config.yaml
num_hidden_layers: 14
hidden_size: 160
num_attention_heads: 5
num_key_value_heads: 5
head_dim: 32
intermediate_size: 960
vocab_size: 512
hidden_act: "gelu"
norm: "layernorm"
norm_place: "pre"
norm_eps: 1e-06
positions: "rope"
rope_theta: 10000.0
rope_fraction: 0.25
qk_norm: false
attn_scale: 0.177
bias: "all"
tie_word_embeddings: false
parallel_block: true
init: "normal"
init_std_qkv: 0.0277
init_std_o: 0.0277
init_std_up: 0.0277
init_std_down: 0.0
optimizer: "adamw"
learning_rate: 0.00158
beta1: 0.95
beta2: 0.98
weight_decay: 0.053
lr_head: 0.00741
max_grad_norm: 0.5
warmup_steps: 584
schedule: "wsd"
decay_fraction: 0.853
decay_shape: "pow"
final_lr_fraction: 0.0
batch_tokens: [8192, 16384, 32768]
max_seq_len: 1024
doc_mask: false
z_loss: 0.0001
train_tokens: 150300000
max_steps: 8661
dataset: "wikipedia_en"
MLP neurons of a small language model. Each row is named by its layer, matrix (up: input weights) and neuron, and shows model dimensions 0-159. Each number is 500 + 40 x the weight over its row's rms, rounded and kept within 0 to 999. Numbers have three digits each.
After each neuron's rows, "fires on" lists the tokens most often at its 100 highest values on Wikipedia text that the model never trained on; "fires in" lists the words (lower case) most often at its 100 highest values on Wikipedia text that the model never trained on.

L2.up584:468564450452510536534478519511410413548513547531491398449512541510493519504495525423530493524462507454516450507501462581430464465533486564502512481470504476474468532576473485437561507525557456459524551441523536538553485568467493526497529550542503475442468510452515538542454545522482414483516522446471496534587524520466512519471563438513564496441510458513523481504491564561547448534484447488519523514467470502542535571574448503554498524497560524489507454490452456518491482555484577
fires on: "ary"
fires in: "january", "february", "military", "mary", "primary", "anniversary"

L5.up35:463483500448446527514475516509499492644545571525499499490557471516520430590503398433486523402500459549483507469487502471539534570482472489482486503451500482470467463543533513497474385477572433536515521503469431531471529488508537437511524504462515465574536499519486519608512460580552534511466498519477517522462491519540544464531431479513541499487511485519477440509501530565490491483493491497517505414569518453477437512543558521495481528571497505528540533497484541559498542527543454
fires on: "ear", "q"
fires in: "year", "years", "sq", "q", "iraq", "near"

L7.up267:514510502453499500496478499466526469550486521558493458482546531544505510545485566510438549475449480572462484456458483452516579525441540482433455470548439542532484505462584418513535508490455554488459554486472571525445556516511496446523476476500577508436503488540517490509525487467475463511522525509517552480505464491470536504512465460481451508565497477386472390561514533525509449498538516558484474473544470403504494523468573620520494467499476596501464491483441559516470507540489528
fires on: "e", "ore", "ter", "d"
fires in: "more", "japanese", "palace", "museum", "place", "space"

L3.up795:551556537458487576486451535492520530537508516491437470457528469531497497410513490422492505511500481471457460554489518529541481507490455509507531543577462497493552559484517439528514507481505426508483514450507494607543525546528473541487450535498497374555463475480495496485516490512502521506476449514475532522498508504467482487477485423556544503474380459475431460456513525412569464521439466507456491536524470452487479455513546486497443513486473358440512552497502530538487487593517533
fires on: "mer", "so"
fires in: "american", "former", "also", "summer", "commercial"

L2.up798:473484476454485510555500537511551445500478508528439563476481543544518598510471505481452462539460467437475438482464480570539506441475573443464405476472468496525490609520487555442435503523519542543597515523522493467543474438460448499520571469500428472529454513461527510497541539463460483560476539533508469505549463531452543480550502483515519548469440509447536455484472495502465519539456515474536483443521459464556508493523508524475594541478445520522476446476469558515520548448549580
fires on: " In", " on"
fires in: "in", "on"

L5.up901:542465497461458520488537470489599487533505535520466496547603508489502467533521452497519559395555428510536500524522521493459531496514488491541493511457539545529538550566551501529458426429578480526478563494485477538447524539510397487482489452480478498521516538507551498509534537521533490496544520563495496503425499514558527543539444510503481495493492493495468493511478510537547468470492535437536524416586514444483502504567477584495473468613509611550560499517527557531532544481505463
fires on: " he", "ear", " He", "ran"
fires in: "he", "granville", "years", "year", "near"

L4.up813:525473445490493529494525502515579493500438441473483494481409518507419546446522557499531574548502517411519458570561498573524503481548527508499497544531476549502526593528480498483502498481512555492446480526535542512531494549496440607470451439494493439459504478485520438484460599521460500470518467504545449505540554544502532533499503484415494491481519477475544452399554488379474402525473480513506488502519496534499518487500470492532520522510537539495477489444492488539531426557443521
fires on: " were", " it", "ive", "rom", "nd", "ary"
fires in: "were", "it", "its", "native", "consecutive"

L5.up900:559476475551533505439438471469453509529476496532520486463548512508497536458453468567488537543479439482426484517469504472494528418520566488589495539454458517511492501510507464584528439527493499515402541524471574522573522484516428520500531504531473563484489521462406521519460547421476490516549525570506481477451524463462514637478515476540433500501489558435533532526499530507600477565520486514486484500492478506474608469443466528542470471468521496533498546466513492437476482492504525
fires on: "ary"
fires in: "january", "february", "military", "anniversary", "mary"

L4.up86:515521485501535497552436545478373519452497564534534476487522521500551550418436461456512434551482529447474426502469483592491541486533504506487433485457445492475421545475463488463502469570469501496451536514488572477521534492487470512446530463522518498445518497482463466527395558453507504475507518449430501552605559519423535487464489427436506495433561477515538526507526520513496508520514405505483519496480514506486569567499488469541486512507542475523476465538494475499497502552504580
fires on: "ary"
fires in: "january", "february", "military", "anniversary", "mary", "hungary"

L6.up838:462476504525470548414479541520462490494456444509462552372449466489475479496555593478509522492508555463533485499480559491512626555464530446508411402492497502566455560507536489446444472541539479545510511429522514490502539475488464510493511487517490461524461504485473470507599530511507504411439528489527467514488485527468479557510458520409529513467507498438575486510510460487520548499560511531559516521538424476477520518472505492508525459544493527499445521438494541523463549523512587
fires on: "y", "n", "in", "ch"
fires in: "year", "they", "years", "by", "on"

L7.up243:461500446415464543516482513558425417491478537581476533475475510581493527489479544482429519478515491503456387473455486514523533470497461469494481451481480567535468549539523488527489533525521446568517504520482500532528445390495434452550504422468444494556479473526454453448563581480508449566506442549534525428522542484441515523536492465549530463499505445483460471519515515570529542543504535487550538473525469512565507517449449537555570517501439504496543478506462521485516483503544477
fires on: " as", " and", " he", " r", " e"
fires in: "as", "and", "he"

L6.up510:425447446456447520522392460504499525577513435547518542510475519501507506432523448492501478529508472515517457520541491526563532518487495514505397470496490479485490526480495558516504512508458471454573491505521516490503494486523466511474529534512436562566456502500551473512557488514500486496507359511541469493541545533492484512538596543415494471471480480458531476477500519520495463499523592543534477506434541433502474642502474589457423476475498571524553465444506495512510505517494551
fires on: "t", "h", "0", "1"
fires in: "it", "this", "the"

L2.up5:399520497521402548488438570512436511506448416561480541499488520519485522455530522492455528461492524528448398471495508529527560439489560450469496487460471518517500509528499501545480472541521494551532541472491522482505469555482454475567474454526400472446472495505480447504587520542581402488452457513526524488557500462446556465516490480501563431519542479500471492529537523499490425475539564534508548473510462462562476572476515504458525561534445553543490489522467558520503474497555524
fires on: " were", " be"
fires in: "were", "be", "began", "been"

L5.up801:451514490451469492558446639553464486539491410607455494481508608514433538491528540468486453459538561496483459489506548512544519521471508534487471433446459537517527528526440420537513492526483427570485562513518517519531470408537495457483491505481471506475505522466561505485560461558486395547525474541540529442552501466509544504485473433462535476458536478549480459522490503509485473544510542482511523494547450482543528516510531513547506551456468501528509454456452471586490475486516506
fires on: " by"
fires in: "by"

L6.up214:406518520456504603457479479494480504484486482505488529451506491539497488553419532485445485477589523497535452552425599493553498523498437509457429506447495534545433558529539429535501522512538520520467563447485528522483518513462493430478503491550492459460512495454547461386485534541535441536465458537538481464539484506507507569577466500478564431497534457451532474516519478514498562516548550567472495493490479463532524522511468509556513486531469530443433474424500487527426522523516552
fires on: "ld", " with", " and", "ial"
fires in: "with", "and", "would", "old", "should", "initially"

L5.up593:519471486480483478497440583553435430563429440530512514437466601533478493469497518463456507540500533473479423471504499538549535481469533475484431413453492559526504591517454483576465452596484462544491598512524577467491540496525483414513500485494435481530466499484506498540592510508448435520476509498528507463516532503508542559507495484452498463486495468494489490502450485484503534477469559478499521479553466503580519484502518552551541518459461504566480477437432497552540519476558550
fires on: " by"
fires in: "by"

L5.up272:434503501503493477579514533426412532472528510536515477483509553503567554501524430474471388539497533517472417430443468498436489545482472511489496470500547439476413467520488502516478503502527531510540465512499513425532524509502540456543534555528478485505522502518523513525470432519496500508505562453520395510537460479520474493514511646527444494510546507501479534613452473570469560521520516489515545535463505484507448535518483478562492467542487520495509424487483557443413532473518472
fires on: " an"
fires in: "an", "any", "another", "announced"

L2.up633:469512457460445455516435527504483457497438399607493504526464517523506517460484520486443525495474506494486411439507532532491575451489546443482544525502478551502483521523496518584467452519545506557537542500467476490509498520495434483520495444474409513455503532519435454514583599516563385506458441542505503448555532505467571470553491463538557442544509502481515507493490552481452456515553565518502531479539449479521445521496495502453545563545448511550517500489462537510485502480569511
fires on: " it", " were"
fires in: "it", "its", "were"

L5.up577:461498466493561516521553537492474503488486502429537492479415502494418586428525514374533500532461485444473511495499509494530472536486505532491474457490506511446464514599431552462529511516481534531574507536506546463541493543444469503490495544537484488460514545424473555432480556448523501434553498422461484575597495555503508489466525494470504463493524476542507432511533516530438499537493498504468562501467533482561452504462515537451495497466543498515571456525444486528510435556437581
fires on: "ary", "ge"
fires in: "january", "february", "college", "anniversary"

L6.up921:472506464494418607502449496529350454489464474535445487517463498529408442519464486458442502438483600528535403518527536494558538476473477478443467401484445503491512551489526442484488455527583535570510506500504514457465461496508528512513462485482471506566495508475520504480565515486507500528489477511528493432583519496519547550552466520522482465530506507484523484528476532519529507501515538515595532524569506499513539478455451503525578457557501516463476471419479514526492535519503568
fires on: " is", " al", "is", "y", "and"
fires in: "is", "his", "and", "along", "year"

L2.up491:466512473445438562538474529559509421558448425575458505469445556596520522500478511461473439536413508495530472477463539623516513463508530483485470453457428509530525558474493493490501529530480504510541495568458524451550501475500435451496499534514463481491482520470483511511549545483496461547483536524535436481536500574489552505489533447527496486488457507471570486424499510524492528466504535473529509450549493474516472472495479541506542522513432529524516445429470557542582591461560587
fires on: " at", " pro"
fires in: "at"

L2.up310:500495479492475541477474535518551422487491496514467502481441590577480497547465515444441423495461503459543483490449523578540485472492569457520491455475470492531552585431472510500452469544505526487559485581452502515539509457520453467488519549533496510461432504461475506523530493442495501601512538487473433504575525543491519481523453415431499506480409494530524406478464464541476527521533590473507464512519468463572550475501509548530562523492468539535512483449465554473530555464512566
fires on: " on", " at"
fires in: "on", "one", "only", "at"

L3.up399:462435484515490518520512497441449554480495531450515509497394516497500561451513577433474515528474492361545405498521485489486514518482544535499481398468474485493423513588479507420466459512418525479502481560514540507505535519435487484517497563537492492483510465468473508563465503543467493487509487468503396535495527479498528441488544558519489452512514520557525451492551541497440545618485461520501562513429531559529476507517544491516463469453486454527498493538460531509493501576472498
fires on: " it"
fires in: "it", "its", "itself"

L2.up131:521528511486473523464519539589460459526489418528510445489470611519499489529503476512439457568485534440479467498477550533544507523458609479453501442440491520528548544469456454528435487529496468540551481510455569505585498461512463390464516504533482486511420493475451498505523536461523465502471508491513456463537542546495487546544498404463543537512450472506485404517504450580454564518528572466471491496539470534514507545518489515526495541549406512547506453445485516477524484527521524
fires on: " at"
fires in: "at"

L5.up683:540489461473524524500567559441544523590523524412512513428428470515479527505494552424482611556464478456493484556469520517501526461498567518541504436479515520499495515497517506469507472536515512499513467475455588569507486546510477520521449475523471497445549512480507475471507498534497465479548495541548436607456546513403472516431561471593520480475479494524433390399532489519533501555534486559496486528517503456540525503477499530503489457497508472523510491475470447501461433551469452
fires on: " it", "ive", "ary"
fires in: "it", "its", "native", "itself"

L4.up733:441472520468451503521400518546474471526482501534435510521465485512422528444543497442423505493503511585495429476500548544501503447491401501465531453457493517462560531525514493517459501590586554536509645466576502498506495502493523400536507486469429498501503478485520526438525549508507462529454487484513517430569529511469532520493485539506531466515477458520455494503498487484494449467495528520514537450516521426555509539472408565525608559497471517502481485503466516500511508543541507
fires on: " is"
fires in: "is"

L7.up799:507476499509485533434522516505402485447459498491455518484512510517443595557445517498524554446419388472477455496502499548501607433533541417447567478534437532502478464504489500574468538544582500530437462493497538470480466460520467526526545436517475506486492481546513530509505473505542448538512484513525432468528585440504472471524482442481473459485472518591580446474475555519530464549454506501474572532503540475506513530541510488517520543453480498502574509484533458449540482483536534
fires on: "n", "ed", "ing", "ent", "en"
fires in: "in", "used", "continued", "using"

L4.up407:527509453477440525540492551505466449518491452508459491438451548529508477521494438518464436529484493503535394521465475563530518467523553462462478478462414534477502598469500507538455525565555486512560596504484574472506497532537480457528497468478455493476464525482534520493540504484465451539455487498531476430581526493431583545521492496497528522440470498536466435536458501484448563505514504481538473499540482421548465491488488513585487524482444523547468475413434538574554522464536572
fires on: " at"
fires in: "at", "attack", "attempt"

L3.up803:514496430487470560519487545569485465510444469509437527446467557561474537499497465546468491535484490469522440463500506533518504452517561463440478444484444518483512595515510498460430494564530507523569552544509609480546477492545455431547530476496498436539456504454521529512558504437480480501421480503537487446537532499459519522559548484551494489479430515507494448498514446535514577503506499480524484425530489518529473559496468541554548554498431524553491425432460535529582510451560542
fires on: " at"
fires in: "at"

L2.up923:464523464455482535524505494575477504530491418541436445534464523493513591474449482517463481583537540446494508466504548585530534497465503495458473475469499515526487510508445464483444515541492483575571524480467569505576541522480502392489529500503456475566464478493460498388505545509504456467481469535525441443529492534470484529496479500494580467507509464456474474518588523544443529492492534483534575451514523491492469536502436505486530547541395500600533501468486587507537491502545532
fires on: " the"
fires in: "the"

L2.up33:485510491488442548506516544533476493515473404518401495462433565493462518532451505484465454563476489477521471485482519579534534477519597480472452435451504529551520562529466466509455508513490493566552486554420581507591507467461440469470521501521459466517460527499461490515522499504513521512493472526512423402527517489484535517547510446499564508456470479495454412521498491545462526524536609476496469456508474443528456510516490516500558549490429549564520451457488588518548511497540541
fires on: " at", " the"
fires in: "at", "the"

L4.up239:470437514483436537504387512479501491516496415466486559492475539503467533499481463506389492492534535533514389511489515518478508468497489467515496446428479510469543573505472499509497501596538521528476676484561563505465479519531518461523491486476468518475509482527534488448536529474526430517454449484522472489568504470486526519513471527493583414501486475553439456562491546514461529520530536516500491438498514489547463554449466523524529566546474560523474496432493517554487494523529542
fires on: " is", " was", " were", " are"
fires in: "is", "was", "were", "are"

L6.up335:460535493510473535472506559496432474505497421583486509397452534489506452471460562483422484457497548565512433526480588510489511525504482427517444417454485513483514611527499482543458552495528462605505511498490512464482463442469490500497497448476495486534526479485542415467572499541563430525435462568524548513561509529484584532531508471515489449466470525456518520548528486545497459546540490514580492508572470460517498507466501530552542493523503474514447509432435486526508495500501536
fires on: "y", " and", " as"
fires in: "and", "they", "year", "years", "as", "you"

L3.up164:504503474463522542550482510549525539566484614491508496489446508520483519451453568467457573490485474432554466515560492525494487460506553536539491423473468548489514492561497476502507468561475509477509528499484564491507513465454517554521537565581484521440430514493472500608475618531494520464536462468493508535431531443434517496436478396558472493490513515520426468533531541523479441600508458571530480442510534514524531519547526477512472493457504466545490572560530511496497498497503479
fires on: " it"
fires in: "it", "its"

L5.up124:477589436496521496470506538510513528514487562444500508452471520524505546555505518564487577511460468436504431544530476492454510456494549543552479522458452518513464525589483521560490498560417485500466496547445576491457514509476490521523541494501465520497526551464413504537416520513436501499543479560497433525403547435441526586466476531526558475480491551486526510503543527502554507578560528498505562458524495497528602554444483524514494516487506483527483582485488515461451556503456449
fires on: "ary", "02", "ere"
fires in: "january", "february", "2023", "anniversary", "2026", "primary"

L6.up286:426487527508518534459508517604515521479409446515488468502407540514543496479482573437476504515494553551457476495481571518514513469476522550516485509476413533555469441508454521477490401481446472557511444518486559499554542547437455530456486473543469532481490503484524504528475446471570539489483519522566478474519499457477490583501513470577524528573545444470466509569505514568538454459452531426501479519477521522547443427474513457429524536540466552497566504498493527530505492466541558
fires on: " wh"
fires in: "which", "who", "while"

L2.up530:534542493523551564508459521508472482541473459574453461468560536540508529440399445498514534539483516517483533489504528479529472505517506506510491517581474507515563482539534462559554429552559465493512494490477515506582519548542475553455474428512489439510472512497514491488506563523481440540509549560529503482532533532440495540419509437474439495470504481454521483457486469461549462492535470524618466621524449519489531525530458463585528528449516570440465513457489462503455413503494540
fires on: "mer", "so"
fires in: "american", "former", "also", "summer", "commercial"

L2.up430:467506429452495542551488535534497443547466500556431524496482555599505565499467495515456452587522468466493439465490511582542538528486539462432459474464456523506461547498478513451405516502542494536584539492499549462568434440508459442546534444515440468513483534455530524492549557448491466483487495521512456476555466523448483507567506517531485491510417515441504474505560496526442529514467518461533483431520462533514457530478494526500549556494436501543540464459464551527527532443573548
fires on: " in", " In"
fires in: "in", "into"

L2.up63:501488498499477546465482522536529468502483433469457513457425619533488548549482463467440449545462523474525442479461521573544505446468598457511471428480470507518554579475486514548472457516482517508532506559467533534594513467508453443488522543524475487496400506509465509491537515472505476550492531524467455492571523477488554506502521394441538486506444483545519387469465464537497536540533557461499477510522474480549537513496536539560540529486451519542494428457471535485554546475526554
fires on: " by", " at", " on", " from"
fires in: "by", "at", "on", "from"

L2.up280:483507513445481574478494512565495512523490440518431411499459526496527540488441504511448461569514543471448503488486559547525551482456574459476456484474499548510488479512450454491465509527476489548576513487469561479571522511516457418461510478557466480550454494511468458415503523477509436448475489538524447464508502521466476521482466484519604488492524449444475444495560558565490573499562560448507540426541493544505493514506503521495491519566382525574537507511491539485549517504563568
fires on: " the"
fires in: "the"

L11.up44:448506523457537502515472485464480454452493425467530482494480562518480464484519489455448452533549550494498454506468521510493465432486494494561526512412501515646464557470467491543498522495432448543520514518497510424524509559473541422522553465509497516461437536495479538487583586507521522545542488493470506413532578463549475548479558451569541517453468537492460503457498529542514547507563560495461556504497512501505579440446467467544548534549468564498508485482521477483529462420502524
fires on: "t", "ell", "g", "f", "i"
fires in: "other", "well", "others", "total", "beginning"

L4.up670:444461519478465499491383548525445481537498480509470522520508507515430500499533482458390522499517483581489402491496515529488486470492459499502513462503485502482552556489500518472513522613567562486488619482578514514503488505511517473499493482437424531413496487544501471464570535478503434551424500493504497460571485491495560504521440518486564447481465440561428483534546534525474460484536554521527517432505496456529493521454477521547562560542487563545485491509462538542458484540514520
fires on: " are", " is", " were"
fires in: "are", "is", "area", "were", "areas"

L6.up95:450558474479508572489488514531456477520472507486448525452485559519447515481483547450432506494509576419517386464469566508553518479522545447534437468489506515449506589497474461540475572533631424553459475496495502464474511478507501508496499491464492519549513554461526527452475501547565492495445510531534471562560431500479491516540503516450465399461461487479489433531544487512492515489561508479565538531547539491470517506501514512491612513492462484473514525418476537514541521525498574
fires on: " The", "ed", " is", "y", " as"
fires in: "the", "is", "education", "as", "used", "years"

L6.up853:520525538489506516448479490532428506581449453469493538478459539533481462493546481495506502456514556492552443485501530472491509516376558501507432433528454522510445659431475530487516493509555477495512479479504526505470517519458472525454484485496468526573445429566528495542564494560545506493534446471578465464551518499533507567514503555439453477483533502431526456501509492476475497520542520495495458526481509448481505560461460541486495450564473465552572445433433558513473552529501523
fires on: "t"
fires in: "it", "the", "at", "to"

L5.up787:495406477510530541478561501545461475501516444480533504497497497492410507465565497400502478561536487578447570506433500500519512557466471461472533467488532470438456488508498541463535553474517475558513478458585488535477461522496486444516497516509507488527511525539488558402533448492503494527532509429499508517488460562562522459511548467455555442490473400554492470517513509559495486539551463500443532522461488520551393442527438542476474477521523468509598416505441489547519472522501523
fires on: "ember", "ord"
fires in: "november", "december", "member", "september", "lord"

L5.up777:472523466449517538510451587548430460523444425527462543460518571535479499462542536493470492488544529464461397487504533549536522462466544520484434430436451577552536516522433470504443462585471489557483589508568523510538495459513481449505521473510430453517456508479490494482541527532495420551488462533484516490518521483458550526522464461443537473472529478528488446527517512517477487514479551493535519463527462493609548505504470558561523533475456504544476436462450476551550484496573535
fires on: " by"
fires in: "by"

L11.up560:497486459488500570514562498543516442517456484431490469508504522501440550486515468528476472480492500440536475461407452526499480417511494514490486483471507506519470555490563539552545535593476523432510492554511517512505483560522513455514454425520493438510444506562479502495472506443574531496541450474505475405473553522488537530511519496529577473500447536511495521472474585518425529497555465464586578499511495463499481454430441506551628485555478500435523446443496479507489551511525567
fires on: "t", "um", "ot", "d", " is"
fires in: "other", "total", "others", "human", "is"

L7.up811:450571513502516541444548535576513425531453510476483489416480492506533463514452547494535507480458456488497545520421499531508511415542540456428512507447517497486466430490488490602540504528576399504570506505511429442514477508548466538464543478579512489558485527487494517416517468470532525481515472495578423485496458524490439530476418497462481518463517476543531536516488533446523563410464521511502552463571523473484573517535485491492530514495442476484516476459462511495539518546554555
fires on: "n", "ed", "d"
fires in: "in", "united"

L6.up259:463508494531453544514469561539430518503478474567492497420513567514488588483437511462524508468525523492495459594381518496541571557430524486460472427439495507560535498498440454539461471515488490524474531499536509517463508485488465430485461494482493500470505521449588481502581568543549433536533443482508493493583506462542524527553446487451511433527500461484503478490446512592516512498528586513471523536575519504510568545497442500547476531496482544493454465423509476538496492525513485
fires on: " with", " by"
fires in: "with", "by", "without"

L7.up821:450479558503466520514478505481466505521493531508526565504453512546495537455505578464463417491493475500484461505435520476532513482570459539515494526546492520506534529538479451522457462535449488453454541556524560512535572539468498536552484540512501554512495425404508540517459500444498510537478480510472466509547536414495512456534410506542510519489502567473568485515533534474521539515517521513504494511546500461443494432468511487475502481560414390578497555472483508538589516657486468
fires on: " it", "ou"
fires in: "it", "its"

L7.up367:469570523468487492453502488536545515588479472449580462431433526525521489499567520500505548564577505494504490425519497510479472392471480488450475490460434545477536551533454430511451510498539563517468500516528523532475528444511473493470588522558422493472490502500508492383500546531472415461529488544527534475515493479429479472463489449540510498513499479500499472468464577480432514416498543577546483443549504507504492482508511504511536530512497535488495515427481475561556396522539508
fires on: "9", "8", "ive", "7", "6", "us"
fires in: "9", "8", "native", "96", "94"

L3.up591:520482531506457545467453553517529450518432511488443564436502563555474487488474523487516452508475466457525481499479513573531509429534591458510477461481468525539535586473493504491454483554499538514580530604502552501540499469493413507488562478515478462519464483464462513518522461467519514537474514478508425475510499505462489474530502481497491508462430461489507420491446463527497539543532583539517484484489470468587498501467455543516587537460435563526499435461423578488517587477564569
fires on: " on"
fires in: "on", "one"

L6.up569:439450509483481514506550520568481514510462448552494461506468572528552476494531530422408446498458503570469439516465544536569491480507482527520500541504446531527499446510432540496502502526473478533531458518466554496522523500492485575498553475517449528463473539499483493506494403472488539530419521484610507486524578495471504563477507517553497525571549428449425494533532518531519509445459531451532482495511419487563431425476486433461515521579459563477548551524489487542495500493533559
fires on: " wh"
fires in: "which", "who", "while"

L5.up535:533423488511502499551544511492517497491510439447484477564494477514438488434498504389552470466498452518543527541466528465530595537518481465493528465493550539477495500549520474424479550431521521542502502492521508535512474521531507467469445467513482504499465545523550578386563497513511502532560522490509506562531526547542501443488524446473528480441510476480392435471470511504521519512434469493497547531505486553508407504579438528478490480514540541488620474550462535525500444557476575
fires on: "ember", "her"
fires in: "november", "september", "member", "december", "other"

L6.up464:467501481467456548489501520588511474528466482532507483524518566513459484516475491508468506513445561435532452508510561505555462537501494521525451469474401506456463563513468494473492490485548439531481534446472518493473480533540490508467477469485473511486513506485505534489582499547526491550480434566556462488618490455496531483516477536470472475431526511479550465523440507546547468549478518481563508542531438385505551501548496412569585510452485518510588481382436494542499575513515511
fires on: "t", "her", "ec"
fires in: "her", "it", "the", "to"

L4.up11:476542444462525504466511490440453474546470549495483462422466560505510578434452529507504487539431485438515481469552494516486500444488583508507491478439497502496451514548453488510493497565488581482482533529461587427527444519500502567525510508565494488400537490476471525596438502501501485427511516524484501506559520507422506570500526524512489552499531560500561433494527504491480446484495526566537520544501536466460545591432552507538472501472538499578487521440470458457469423534488541
fires on: "ary"
fires in: "january", "february", "military", "primary", "anniversary"